Weights of a small GPT-style language model, trained from scratch on English Wikipedia.
Training: a variant of Muon for these matrices, 7093 steps.
MLP neurons of a small language model. Each row is named by its layer, matrix (gate and up: input weights; down: output weights) and neuron, and shows model dimensions 48-111. Each number is 128 + 24 x the weight over its row's rms, rounded and kept within 0 to 255. A neuron's up and down rows have the sign that makes its largest values positive.
Before each neuron's rows, "fires on" lists the tokens most often at its 100 highest values on Wikipedia text that the model never trained on.

fires on: " ass", " rem", " Ass", " ex"
L2.gate93 [134 148 127  81  98  80 163  97 142 142 121 151 122 189  94 104 174 130 128 101 155 118 149 159 121 121 127 124 152 123 120 127 141 162  81 167 134 133 143 162  99 142 110 139  99  70 140 171 130 122  86 127 151 109  89 108 127 137 118 172 181 139 119 120]
L2.up93 [100 114 109 135 141 113 120 155 136 115  83 158 137 183  94 108 147 128 115 108 155 138 109 122 138 163 111 125 164 131 115  80 133 137 133 157 168 121 137 117  89 120 113 124 115  98 154 174 154  96  92 110 137 133 135 137 141 168 151 198 171 103 155 132]
L2.down93 [126 139  87 111  75 102 122  84 151 152  82 173 132 175  97 114 159 143 157 116 144 119 138 181 154 143 106 109 147 146 132  79 151 156 126 167 122 125 112 108 132 137 120 128 114  66 183 154 105  87 139 133 136 122  98 138 159 129 137 143 164 146 131 139]

fires on: "\n", "ost", "P", " Gen", " P", " gen"
L9.gate172 [115 115 133 120  88 137 148  73 100 127 145 142 120 149 138 100 138 151 132 142 111 116 151 136 163 113 111 132 167 107  99 164  98 113 148 143 137 119 111 172 115 126 127 120 163 191 144  96 157  85 152 141 129 119 103 174  87 120 126 155 157 156 141  96]
L9.up172 [ 96 123 141 126  97 103 162  98 113 140  81 115 168 179 136 128 123 170 145 137 114 165 129 136  99 124 146 141 109 115 163 110 151 170 121 168 126 136 134  83 142  95 151 150 109 141 141 126  92 109 138 120 152 120 106 113 107 173 117 183 145 117 129 152]
L9.down172 [110  81 177 124 146 127 100 102 115 102 154 151 137 132 124 113 119 145 113  69 157 121 140  99 148  68 110 139 132 113 153  75 126 116 107 127 107 105 113 139 161 118 139 121 138 107  98 113 129 126 104 113 112 164 121 160 118 143 119 143 117 113 130 121]

fires on: "u", "i", "e", "t"
L5.gate355 [174 133 141  69 130  94 130 161 149 125 111  82 104 153 121 109  97 127 153 140 136 147 103 142 115 106 121 115 160 121 147 179 130 163 162  84 110 126 129 159 143  85 144 161  87 150 139 114 117 116 148  74 116 114 154 109 163 109 147 113 131 161 134 156]
L5.up355 [109 109 159 110  57 123 157 109 134  96 138 150 108 139 120 133 139 143 127 129 144 142 125 115 113 105  94 111 125 135 158 154 151  49 136 163 122 108 107 115  87 134 101 163  90 115 148 146 134 128 103 100 162 138 103 121 139 125  99 143 138 141 155 150]
L5.down355 [132 116 159  85 121 138 133 140 157  85 112  92 127 130 106 134 135 121 157  99 150 132 107 130  83 117 114 135 106 148 120 151 143  64 138 120 132  84 107 158 116 107 145 163 119 132 139 160 162 134 110 138 161 134 133 130 138  55  88 104  97 171 117 126]

fires on: " D", " L", " M", " B", " St"
L8.gate315 [ 86 170 158 108 105 153 144 153 112 122 126 155 172 111 111 137 128 163 105 135 109 153 123 157 144 139 165 194 145 111 149 135 114 146  93 118 132 145 103  99 109 131 145 116 150 136 101 127  97 126 126 128 108 109 158 139  99 188 153 134  97 112 124 131]
L8.up315 [137 152 134 138 137 125 134 118 132 142 161 145 166 103 139 111 140 151 130 104 130 105  97 136 134  94 152 165  91 154 153 126 146 132 151 101 143 173 147 117  84 143 111 146 161 157  74 123 143 188 137 139 143 115 130 169  77  92  97 128 102 125 149 169]
L8.down315 [127 139 104 123 112 151 148 122 126 116 203 169 127 130 125 102 147 144 126 149 136 116 120 133 119 126 141 130 113 180 118 119 112 105 139  99 128 118 128 138 144 136 114 140 108 161 121 167 117 170  92 150  85 112  94 161 115 147 111 121 112 153 155 151]

fires on: ",", " trans", "O", "in", "el", "at"
L6.gate401 [102 121 142 101 132 110 133 159 150 120 160 109 119 145 129 106 125 119 129 162 132 144 147 127 144 150 134 114 161 104 139 165 125 124 128 152  98 104 150 137 174 136 102 130  95 125 147 133 130 133 126 151 109 127 112 125 124 147 128 151  78 175 121 163]
L6.up401 [122 135  93 108 109 121 127 185 137 109 101 127 151 123 169 143 117 103 112 169 123 120 146 104 148 117 121 103 150 128  87 144 126 119 100 136 121  94  95 101 118 146 110 112 101 100  97 130  97 135 125 128  78 117 123 135 116 119 123 146 103 120 129 134]
L6.down401 [143 149 125 144 134 127 105 112 169 147 144 149 132  94 110 164 144 171 168  99 112 125 129 106 136 110 100 163 151 162 179 119 164 141 119 107 164 110 122  96 116 143 139 131 121 121 150 144 135 122  98 146 123 132  97  96 120 151 119 138 152 132  85 100]

fires on: "ut", "c", "f", "v", "t"
L8.gate321 [117 101  96 179 123 104  89 143 160 141 111 118 158 100 107 148 145  96 141  97 132 103 122 137 181 125 103 109 126 122  93 136 111 139  92 132 119 117  89 114 124 124 149 131 119 140 166 130 160  94 140 121 157 138 168 118 114 130 119 111 115 124  96 160]
L8.up321 [ 95 157 163 157 114 109  81 151  64 131 155 119 153 132 143 107  92 113 121 164 166 130 143 113 148 112 100 159 131 111 163 133 102 107 105 147 132 110 105 146 104 148 131 118 117  78 148 128 154 119 125 117 102 156 119 100 113 185 110 135 102 142  78 121]
L8.down321 [ 96  78 118 132 127 151 163 104 153 149 138 180 128 103 138 138 155 140 173 104 151 125 142 122 143  95 102  94  98 161  87 189 130 129 128 102 105 148 157 167 107  83 124 123  98 128 112 143  88 156 103 152 134  98 110 115 187 103  84 130 179 105 147 141]

fires on: "i", "c"
L6.gate361 [128 134  89 134 121  91 118 136 104 141  90  77 150 118 132 163 144 117 154 165 120 133 112  97 120 133 176 140 122 138 117 133 139 122 156 126 117 150  98 125  93 102 142 163 101  98 127 132 138 128 133 107 119 117 121  87 130 119 151 142 122 143 149 149]
L6.up361 [ 97 117 165 153  85 138 127 142  69 168 113 124 185 150  91 115 113 133 121  99 123 167 129 121 120 101 107 131 136 158 162 124 123  89 109 125  98  91 101 126 120 152 135 139  92 136 157 130 140 163  99 116 113 135 146 114 130 152 139 143 178 159 113 134]
L6.down361 [133 146 111 109 113  86 141 133 127 109 102 121 150 113 136 143 152 108 138 117 121  94  90 122 107 143 125 140 165 171 122 105  98 113 159 101 141 124 144 139 145 117 111 115 135 109  91 141 130 112 113 146 131 118 122  90  97 140 132  92 112 138  95 109]

fires on: "b", "ur", "um", "ing", "ut", "ver"
L13.gate276 [172 142 111  92 135 158 134 123 127  87 162  82 103 147 118 164 123 138 137 160 102 150 116 135 106 161  95  75 129 141 135 173 103 120  89 116 106 135 151 147 111 131 101 149 109 106 143 115 117 155 105 151 159 114 122  90 152  82 127 157 119 122 130 116]
L13.up276 [120 129 107 129  96 148 138 146 142  92 159 141 140 128 102 117 113 133 134 124 154 119 160  86 108 150 127 175  93 172 117 132 145 166  90 140 151 163 129 114 141 114 163 130 145 122 136 122  97 179  87 103 105 146 104 142 111 114 146 165 146 157 107 151]
L13.down276 [136 101 124 158 166 154 118 140 100 108 101 127 160 103 160 178 131 126 169 127 150 120 145 127 133 121  86 115 135  86 115 105 127 134 122  75  99 127 172 161 140 120 132 152 124 166 149 128  91 116  98  98 129  85 112  81 119 130 132 123 153 138 127 107]

fires on: "ely", "ly", " re", "ver", " also", "it"
L5.gate234 [143  86 207 128 130 162 137 130 161 105 125 130  94 115 177  74 154 134 144 149 114 142  81 147 116 169 159 143 135 115 189 108 118 127 128 119 144 124 155 147 100 136 136 108 126 126 111 153 154 108 114 139 135 148 132 158 128  83 134  97 117 128 116 110]
L5.up234 [151 110 135 112 100 145 110 109  81 114 172 145 126 121 117 134 126 160 102 112 163 128 162 134 132 159 109 106 115 116 154 119 171 127 110  83  98  73 150 172 127 151 115 156 165 111 117 159 113 101 114 116 140 111 122 169 118 141 127 132 138 139 109 102]
L5.down234 [154  79 123 113 112 135 125 104 115 110 130 140 154  96 126 126 121 136 162 106 163 171 100 123 121 118 101 134 133 144 148 149 159 105 176 120  95 110 161 148 125 107 152 149 126 127 110 152 101  78 169  93 144 155 105 109  93 142 133 119 144 120 111 109]

fires on: " ac", "p", "y", " up", "t", "ur"
L2.gate100 [136 127 134 103 135 114 131 144 137 120 122  90 128 156  96 130 145 147  96  90  99 154 113 163  98 102 148 109 153 142 111 109 119 116  79 131 139 121 167 161  92 135 135 138 114 125 115 176 119  91 113 153  73 158 144 113 139 153 165 148 123 108 122  77]
L2.up100 [112  96 143 149  94 165 131 148 118 156 151 143 155 154  91 110 141 161  94 127 113 168 147 114 119  99 121  95 162 128  85 129 124 116  81 114  97 128 147 183 108 129 106 114 124  89 114 179 133  79 125 157 111 127 103 135 151 181 147 122 118  82 136 119]
L2.down100 [143 118 124  63 147 132 125 132 137  84 132 145  92 171 103 108 144 100 156 109 133 145  90 125 118 150 125 112 111  91 128 106  75 119 113 155 116 105 124 135  87 135  95 158 121 118 158 135 117 116 162 121  91 129 173 133 157 127 133 125 120 130 140 121]

fires on: "ision", "istory", "osition", "ear", "ology"
L4.gate214 [ 99 110 148 169 149 161 168 123  97 160 113 126  99 167 116 114 184 158 119 154 124 163 104 107 123 129 122 188 137 128 178 146 121 105  99 126 145 151 116 131 156 152 116 121 156 157 133 121 130 107 145  88 173 154 139 144 144 113 112 110 143  78  90 117]
L4.up214 [127  81 122 129 130  93 122 112 125 132 126 140  93 122 102 124 136 151 165 138 135 127 184 119 188 164  96 117 134  94 154 144 128 111 102 131 139  97 132 164 158  79 130 129 133  99 104 117 119 125 130 127 117 128 156  72 145 127 107 150 102 108 131 120]
L4.down214 [127 150 132 133 186 116 139  96 118 115 129 123 161 117 158 137  97 104 118 120 123 123 144 118  90 162  97 128 112 149 150 135 136 127 128 137 108 110 121 112 147 127  76 135 154 111 114 142 145  88  98  78 169 129 121 139  81 120  95  97 136 144 129 126]

fires on: "er", "y", "t", "w", "l", "m"
L5.gate126 [158 138 142  98 145 103  82 148 164 140 128 115 138 130 111 141 102 111  76 122  97 144 109 156 132 122 120 136 135 135 123 111  95 132 109 141 139 142 117  79 122 118 143 129 100 150 130 128 149 116 100  92  88 169 155 135 139 147 101 139 116  83 102 109]
L5.up126 [121 113 158 128 110 118 116 109 159 109 113 139 124 130  90 101 187 134 129 155 125 163 126 127 137 188 141 153 154 153 148  73 145 124  88 116 147 148 148 137  72 129 104  75  86 125  82 128  85 209 122  89 128 127 115 119 161 109 129 115  93  71 124  95]
L5.down126 [161 112 160  93 129 123 133 157 170 137 104 113 112 147 151 117  94 100 132 133  96  90 114 119 117 104 114 139 151 110 122 125 102 104 142 132 115  88 152 115 147 139 139 141 114 106 118 153 155 112 118 167 135  94 136 141 131 144 128 137 138 120 126 126]

fires on: " that", " which", "ic", "ern", "'"
L12.gate33 [169 122 133 100 141  80 132 145  92 157 128 154 135 147 141 119 146  92 135 112 117 174 116 108 104 104 124 119 109 127 146 147 103 103 122 145  93 125 130 120 171 110  99 139 131  88 118 143 179 132 117 119 133 144 106 174 132 130 156 129 160 146 167 122]
L12.up33 [ 89 146  90 138 114 132 145  99 135 130 133 126 127 131 132 171 132 127 126 145 180 102 142 111 115 149 123 111 116  84  95 152 118 128 152 122 107 101 157 116 159 110 144 153 137 126 119 141 121 101 139 132  99 132 119 104 127 124 127 138 150 149 128 135]
L12.down33 [165 108 150 140 177 122 150 135 119 115 144 103 122 158 121 114 151 137 101 134 119 110 124 132 133 147 122 165 153 129 158 100 130 152  88 146 165 138 125 148  90 141 123 127  97 108  82 107 120 129  99 110 138 113 128 114 151 139 156  95 113 129 117 107]

fires on: "r", "ic", "anc", "y", " cl"
L5.gate220 [140 143 125 153 138 131 118 168 148 109 118 129 108 101 146 189 126 124 134 117 112 109 125  87 131 153 140 132 157 134 133 125 132 162 117 137 127 147 114 117 156 106 173 122 107  84 110 145 125 108 135 107 129 102  84 119 128 161 119  70 142  81 119 115]
L5.up220 [114 125 165 108 108 140 133 155 101  97 159 116 108 124 105 154 130 120 149 124 111 116 147 139 114 167 119 147  77 170  94  96 115 122 121 157 132 115 115 117 111 118 137 109 173 158  97 144 128  99 129 127 150  99 124 137 140 161 151 123 121 138 102 115]
L5.down220 [128 111 145 147 111 146 110 153 145 141 135  86 135 122 123 118 111 121 149 141  96  93 166 126 141 112 119 117 162 147 108  96 138  91 123 119 132 125 106  84 133 144 125 168 128 144  93 122 118 135  80 124 105 109 145 122  81 141 133 133 100 119 109 123]

fires on: " pr", " found", "duc", "gr"
L4.gate36 [118 117 147 111 101 133 142 134  81  93 123 146 110 124 155 120 108 158 122 131 126 132 118 121 113 110 117 121  91 148 131 130  94 105 152 152 122 140 161 132 151 175 104 114 101 143  92 116 117 113 148 129 140 116 103 159 164 153 156 134 130 151 176 170]
L4.up36 [113 115 138 179  95 136 113  62 147 136 110 161 142 126 119 119 132 178 133 126 102 131 106 140 163 153 100 106 162 134 158 139 122 123  88 141 123 150 100 108 124 131 129 145 138 111 130 114 184 113 156 115 174 150  85 140 129  96 115 113 117 187  87 128]
L4.down36 [109 122 129 162 124 127 101 109 145 138  97 112  95 115  98 117 131 158 128 121 110 153 101 142 124 124  99 107 132 107 122 123 145 122 124 113 109  74 107 122 125 136 125 163  85 180 175 162 135 112 129  90 158 146 116 113 146 122  98 116 118 112 126  97]

fires on: " in", ","
L5.gate254 [ 83 135 113  66 169  70 139 116 120 119  94 117 130 140 145 136 164 138 122 114  91 131 102 106 121 105 134  95 129 111  73 133 130 124 152 128 140 130 138 125 124 152 138 125 151 130 109 101 129 126 105 110 127 107 119 133 119 129 147 117 100 153  99 138]
L5.up254 [ 77 160 144  69 124 140 114 170 134 114 130 180 141 110  93 119 159 150 117 152  90 165 107  96  84 111 137 144 126 107 100 130 155 160 149 144 115 130 107 156  67  97 116 120 170  95 112 113 153 148 146 150  94 104 131 109 145 130 102 116 120 129  63 128]
L5.down254 [118 108 121 177 160 114 145  96 132 127 131  99 141  91 136 155  89 128 142 131 112 111 117 148 119 161 137 102 148 150 141 167 133 143  50 142 101 147 107 149  99 185 129 137  99 131 118 131  77 105 123 154 133 135 129 138 129 143 163 110 173 118 128 170]

fires on: ",", " which", "any", "ome", "om", " that"
L11.gate17 [117 126 131 127 124 121 153  80 120 183 122 158 125 148  99  88 151 112 146 178 109 137 135 141 115  93  83 135 126 120 144 148 128 142 137 142 143  83 132  97 131 113  85 150 119 131 143 113  91 108 178 106 134 109 115 122 126 159 134  86 155 169 131 142]
L11.up17 [120 129  77 144 140 109 187 140 145 178 107 106 106  94 100 131 113 113 186 167 144 112 108 124 171 114 137 122 116 101 120 149 114 129 119 127 130 114 149 138 139 135 117 146 168 115 151 112 141 107  98 135 124 167 129  82 121 119 141 104 110 124  86 110]
L11.down17 [145  97 132 111 127 175 131 137 117 108 142  93 112 154 134  89 143 137  98 107 124  86  92 125 112 108 105 129 126  96 152 143 110  80 150 123 114 118 100 142 100 138 128 127 132 143 162 121 197 179 163 102 140 103 158 141 137 103 155 128 133 127 117 107]

fires on: " by", " for", "s", " in", "le", "ul"
L5.gate409 [140  98 133 103 141 105 121  92 133 139 115 146 149 116 125 114 121 128 120 102 122 124 158 130 157 139 121 119 169 140 118  49 128 150 138 139 132 125 142 134 103 114 136  99 171 131 156  57 144 161 144  87 155  87 131  96 104  88 101 156 136 143 128 138]
L5.up409 [ 88 142 171 111 106 119  94 150 126 123 141 157 107  97 124 130 142 155 133 156  96 119 131 117  82 140 134 120 148  96  84 125 189 155 139 101 128 178 132 154 119 133 147 121 110 115 123 132 127 133 160 121 149 119  74 134 166 106 147 112 163 179  93 162]
L5.down409 [109 119  96 190 109 161 126 123 159 105 160 115 135 144 133 127 125 119 109 163 114 131 106 111 174 129 128 122 142 120 109 113 123 131 142 153 126 101 144 152 107 170 152 103 155 186 109  87 137  94  96 118 151 169 106 175 142 149  99 153 126 133 151 125]

fires on: " also", "amily", " it", "ly", "and"
L11.gate64 [146 154 158 125 124 161 135 166 139 115 135 168 104 121 151 115 133 118 162 177 156  86 111 155 138 154 124 157 167 132 121 146  75 147 174 140 151 123 126 126 127 120 102 178 117 157 103  95 137 134  90 142 104 170  98 126 134 116 140 108 132 111 147 118]
L11.up64 [164 123 121 108  71 142 161 172  96  90 112 116 149 105 150 131  93 120 120 102 127 112 134  86 117 111 113 103 134 106 140  97 135 127 138 121 123 114 136 139 105 108  97 137 170 115 124  90 118 115 129 164 119 137 114 126 108 103 118 180 142 139 129 129]
L11.down64 [157 118 128 129 150 130  84 159 151 186 147 148 145 116 158 128 173 140 148 109 130 142 135 156 111 153 119 151 147 119 145 133 113 114 199 118 152 152 129 106 110 124 124 118 159 132 118 104 157  90  83 174 163 143 100 144 164 114 138 139  88 129 125 148]

fires on: " ex", " Rep", "x", "j", " ass", "pp"
L11.gate192 [157  81 113 141 108 126 103 141 174 154 139 146 116 116 132  91 146 121 111 113 109 156 116 112 130 131 139 101 146 175 154 134 165 159  97 143 137 127 177 135 133 122 153 144 115 112 174 109 130  65 110 154 165 158 143 132 136 132 136 149 157 135 154  92]
L11.up192 [119 149 105 132 119 111 151 155 153 122 139 131 153 128 108 133 130 128 126 147 148 121 134 131 158 140 111 152 152 156 114 121 136  82 125 150 149 134 167  90 121 115 104 104 129 113 131 154 142 107 132 155 143 116 144 157 111 155 109 187 181 179 129  62]
L11.down192 [ 93 135 130 122 113 114 134 122 140 110 129 163 144 126 110 110 138 135 105 118 164 161 151  91 130 127 140  93  91 185 122 160 156 140 141 154 152 125 119 149 114 134 105 164 143 122 100 118 123 207 159  86  91 137 132 168 148 123 114 110 113 126 169 118]

fires on: "in", "s", "t", "ber", "st"
L4.gate138 [153 132 120 121 107 159 118 118 129  97 131 121 177 104 121 135 119  86 135 141 101  97  93 150 109 119 151 115 121 147 131  78 114 161 164 118 163 138 148 104 149 113 147 137 118  94 139 157 156 135  98 139  98 110 145  63 176 132 134 169 149 125 170 146]
L4.up138 [107 109 134 117 111 163 116 134 113 133 160 104 134 170 124 120 119 178 151 150  86 134 117 105 127 148 113 109  80 115 138 129 114 127 134 152 138 157 116 101 104 116 114 155 149 138 125 154 146 104 120  99 152 150  87  81 154 115 116 125 141 122 165 144]
L4.down138 [104 132 126 117  72 118 132 117  97 147 136 127 174 138 107 124 110 115 155 145 139 138 141 121 109  91 135 129 139 102 117 121 129  89 120  90 132 112 134 150 146 112 112 106 145 104 184 126 112 144  87 112 118 113 141  79 109 129 130 111 153 100 133 119]

fires on: "ed", ",", "c", " |"
L8.gate77 [138 132 160 134 137 126 119 123 159 133 134 151 148 145 167 137  89 128 152 171 130 165 164 143 108 149 101 119 126  87 141 115 145 146 117 132 109 153 131 155 140 132 115 118 170 111 112 156 153 137 110 130 119 135 113  97 154 151 100 187  85 142 123 181]
L8.up77 [141 153 159 125 115 103 130 106 137 147 155 146  91 111 101 124 150 128 111 157 145 122 123 138 152  92 145 111 131 138 154 151 196 127 110 121 118 114 115 148 141 136 156 204  71 108 128  81 110 141 164 101 152 130 119 127  82 124 101 117  85 141 153 128]
L8.down77 [118 102 113 120 105 114 144 139 120  90 120 108 146 148 108 149 133 118 152  96 129 111  95  90 123 131 136 114 154 104 109 104  92 130 114 125 120 131 164 123 136 150 152 110 125 134 137 101 109  92  94 142 134 139 115 120 140  44 136 103 174 120 132 110]

fires on: ",", "ron", "x", "n"
L5.gate382 [116 107 110 130 104 139 156 141 156 106 144  96 133 159 133 160 137 142 106 101 116 130 143 123 109 130 100 129 117  84 122 157 145 174 153 148  72 144 115 132  83 103 143 171 130 134 151 118 168  81 154 101 134  85 112 129 125 110 124 143  82  93  94 136]
L5.up382 [141  91 149 146 137 130 153 130 130  77 128 145 124 129 126 135 150  96  82 145 112 124 102 121 130  93 149 143 121 155 113 145  51 152 137 155  49 110 122 157  92 124 135 119 114 104 121 109 133 119 144 147  88 130 133 137 146 117 118  68 104 149 117 118]
L5.down382 [ 87  95 148  92 138 136  98 183 144 186 111 178 152  95  99 143 163 127 152 100 132 152 138 128 126 117 142 119 146 101 126 101 110 101 116 131 134 185 104 121 128 130  95 107 126 124 161 144 132 135 104 166 149 110 114 131 124 112 133 133 119 104 155 133]

fires on: "h", "]", "it", "l", "r", "y"
L5.gate343 [151 141 142 140 146 152  96  47 145 127  99 146 118 111 161  99 136  95 140 129 143  94 116 118 154 146 161 158 135 119 142 125 152 144  91 102 161 149 121  81 135  99 141  78 137 118  97 142 127 147 163  92 116 102 100 147 149 149 133  98 136  93 132 114]
L5.up343 [119 124 129 160 129 131 108 146 148  86 182 108 109 116 126 152 108 134 132 146 142 124 129 121 147 150 161 171 125 169  74 147 140 145  91 117 114 141 103 102  91 122 143 109 127 132  61 134 166 154 152 118 144 101 143 103 135 127 153  82 124 151 130 137]
L5.down343 [ 80 110 110 138  84 146 111 143 124 121 155 100 116 144 106 137 146 139 126  90  83 109 117 117 108 124 161 107 136 115  90  95 150 115 166 143 149 119 146 147 122 127 172 114 118  97 157 127 132 164 153 116 159 193 152 169  95 137 132 153 136 119 124 164]

fires on: " D", "ir", "le", " L"
L12.gate445 [102 117 157 149 116 182 150 140 116 123 194 149 174  97 121 145 134 180 103 189 149  83 128 127 129 150 114 156 123 121 159 195 132 164 101 156 123 113 134 128  82 123  87 103 130  95 117 113  94  87  87 134 135 124 126 145 115  97 123  98 117 123 128 128]
L12.up445 [147 129 166 127 104 149 145  82  85 123 121 161 141 132 159 104 137 117 158 129 188 105 120 143 136  96 143 114  88 115 109 149 150 143 117 108 104 106  92 102 132 158 133 130 133 121 105 129 123 155 118 144 137 135 107 160 129 111 128 110 142 118 148 126]
L12.down445 [138 140 136 167 152 126 145 139 103 166 157 172 120 126 133 139 149 134 126 127 123 139 115 149 167  97 182 168 131 166  81 158 157 137  92 141 143 126 142 142 108 156 143 113  65 152 110 121 134 163 141  56 142  69 125 116 123  99 124 105 107 101 115 120]

fires on: " R", "y", "ur", "ut", "b", "ust"
L13.gate159 [154 172 110 122 111 104 136 147 117 156 142 144 170 174 162 142 119 147 129 112 117 140  82 113 114 134 128 110 129 118 153 155 101 145 148 168 142 141 143 156 136 146 109 150  91 122 145  96 155 105 157 110 201 125 138 122 129 106 145 140 166 132 112 117]
L13.up159 [150 138 132 150  86 110 124 124 109 100 127 130  81 165 175 145 142 171 165 131 148 153 116 112 161 142 142 100 105 170 112 143 139 111 150 152 130 144 156 106 110 115 115  93 141 143 120 150 142  96 108 125 145 147 119 114 136  94 131 106  86 163 122 109]
L13.down159 [143  92 127 143  84 111 126  79 152 120 146 140 153 121 123 126  89 147 131 129  96 123 142 153 134  84 116 141 130 151 156 120 108 116 120 117  88 114 148 118 113 113 134 126  95 128 107 161 150 136 142 114 133 141 150  91 145 120 100 139 179 124 126 182]

fires on: " r", " R"
L13.gate325 [134 134 134 134 133 124 108 138 128 139 162 100 155 124 176 115 127 160 146 134 123 100  92 110 136 121 144 118 135 161 163 183 118 126 142 146 129 138 104 128 118 159 132 154 115 135 145 113 102 135 152 152 154 171 117 117 162 100 161 150 102 118 107  97]
L13.up325 [139 163 166 137 112 140 109 159 119  97  85 105 136 126 169 121 123 155 162 134 133 132 137 117  98 175 138 154 165 136 141 122 159 112  79 146 132 153 134 149 122 176 128 130 134 125 107 155 117 110 137 125 141 179 123 176 148 181 105 129 134 137 108 124]
L13.down325 [124 139 125 141 161 159 120 164 112 103 147 123 175 122 103 150 133 108  95 159 135  99 140 165 110 125  96 142 152 149 116 125 105 156 107 173 129 131 139 151  86 157 146 135 106 122 134  79 183 161 183 160  81 135 142 129 138 108 146  93 122 122 137 133]

fires on: "er", "mer", "att", "y", "ru"
L13.gate331 [126 135 110 123 128 159 110 162 148 139 116 131  98 134 108 110  93  91 130 147  90 166 136 147 121 148 148 125 148 127 145 125 146 146  91 161 134 156 150  95 147 153 149  98  98 145 100 139 136  92 161 125 132 122 154  91 164 188  87 145 149  69  73 129]
L13.up331 [117 106  82 105  95 138 169 110 161 171 109 140 155  86  94 134 116 116 109 106  72 115 120 106 154 105  93 145  96 122 127 125 106  98 120  90 139 146 142 164 130 132  76  97 166 123  94 115  87 144 133  94 133 131 119 146 104 146 146 117 126 132 106 138]
L13.down331 [112 112 149 114 116 110 122 147 139 144 136 114 187  95 127 130 105 121 121 131  99 141 149 138  78 113 120 126 137 136  74 156 132 156 130 157 154  98 135  92 126 122  95  96 129 154 146 129 107 150  98 159 121 139 141 114 134 105 141 107 118 112 119 146]

fires on: "u", "0", "ut", "un", "ur", "b"
L9.gate24 [141 128 118 139 140 130 119 142  79 105 153 127  92 138 122 117 113 128 144 150 123 107 125 120  73 138 118 116 107  92 106 176 107 158 139 119 115 176 174 142 103 134 134 185 102  93 152 182 153 144  95 109 129 139 140 125 141 109 118 119 163 141 126 136]
L9.up24 [110 121 117  93 142 123 146 157 126  68 123  97 126 114 161 104 140 124 117 135 103 119 153 110 112 150 142 157 104 158 156  92 118 150  90 105 166 144  94 106 112 130 169 128 191 148 148 130 115 147 115 152  95 163  81 115  87 148 127 174 137 127 101 136]
L9.down24 [126 127 157 160 155 153 138 179 125 142 135 149 115 121 156 105 159 142 143 159 122 154 137 114 119 145  97  68 114 137 138 142 155 127 190 154 107  97 151 125 158 178 112  92 123 139 117 139 135 126 130 147  61 126 113 150 105 139 112  85 165 136 159 126]

fires on: ",", "he", "e", "ron", "am"
L12.gate27 [132 116 103  98 104 117 116 145 141  99 101 110 107 142  98 154 158 113 110 120 115 166 124 154 137 106 120 139 125 104 121 119 127 130 146 128 104 152 176 131  77  68  90 177 139 111 105  81 134 121  81 138 113  81 128 138 151 116 106 130 111 126 128 147]
L12.up27 [157 107 139  93 115 117 101 153 134 115 102 139 165  92  60 123 122  98 156 151 196 133 112 163 139 138 118 151 149 142 114 121 139 123 157 147 106 132 118 130 122 120 104 144 144 151 108 125 162 141 123 142 115  93 125 149 133 127 122 115 107 107 140 146]
L12.down27 [128 149 177 178  98 133 130  97 100 116 156 173 135  97 140 137 143 117  91  56 127 105  95 129 101 129  99 119 120 151 135 119 143 122 165 103 137 145 103 113 100 122 120 121 144  96 131 181 140  87  82 158 140 118 136 143 161 117 106 171 123 105 117 176]

fires on: " ass", "qu", " —", " Ass", " comm"
L2.gate141 [107 128 139 100  68  82 124 123 126 130 127 118 120 174 126 137 158 163 131 103 127 153  98 156 155 143 151  81 128 105 114 148  90 154 131 119  89 182 110 102 119 107 105 129  90 105 123 172 136 122  98 124 149 123  97 108 150 141 124 153 158 133 128 128]
L2.up141 [107 172 120 122 128 111 133 122 138 125 118 183 150 145 146 158  88 137 121 106 167 114 142 169 127 114 134 147 154 133 138  65 132 136 154 165 132 114  93  89 140 107 116 130 115 129 144 133 114 141 124 130 114  80 128 125 134 139 132 151 125 136 126 103]
L2.down141 [ 82 121 125 135 119 119 157 126 130 142 131 210 125 100 122 128 140 129 148  95 134  84 160 169 117 118 129 115 124 153 155  60 139 122 105 125 154 103 114 110 130 138 188 120 104 130 138 124 126 118 143 114 152 106 115 184 134 162 132 120 127 141 125 129]

fires on: "-", " Mc", "s", "'", "st", "f"
L6.gate23 [ 77 107 127 120 136 152 109 151 154 115 141 111 130 157 115 115 129 137 148 122 118 109 123 125 105 124 141 107 129 111 157 107 125 127  95 123 162 184 129  84 120 125 102 173  86 159 134 101 123 109 119 196 138 137  96  94 147 149 147 164 155 140 156 149]
L6.up23 [127 141 112 132 109 161 138 183 140 123 126 111 137 136 147 148 121  92 131 156 140 102 126 125  67 136 137 102 124 125 140 116 110 110 127 132 125 149 100 118 113 149  98 148  99 103 157 129 147  90 149 177 145 137 117  76 164 157  86 117 146 116 162 130]
L6.down23 [163 162 149  99 140 137 103 142 117 115 152 121 142 124 110 124 101 155 102  92 103 125 134 119  97 115  99 158 134 146 101  98 169 126 149 122  75  81 144 174 146 101 125 132 104  99 103 154 153 156  76 106  92  81  71 108 114 123  82 132 128 107 132 128]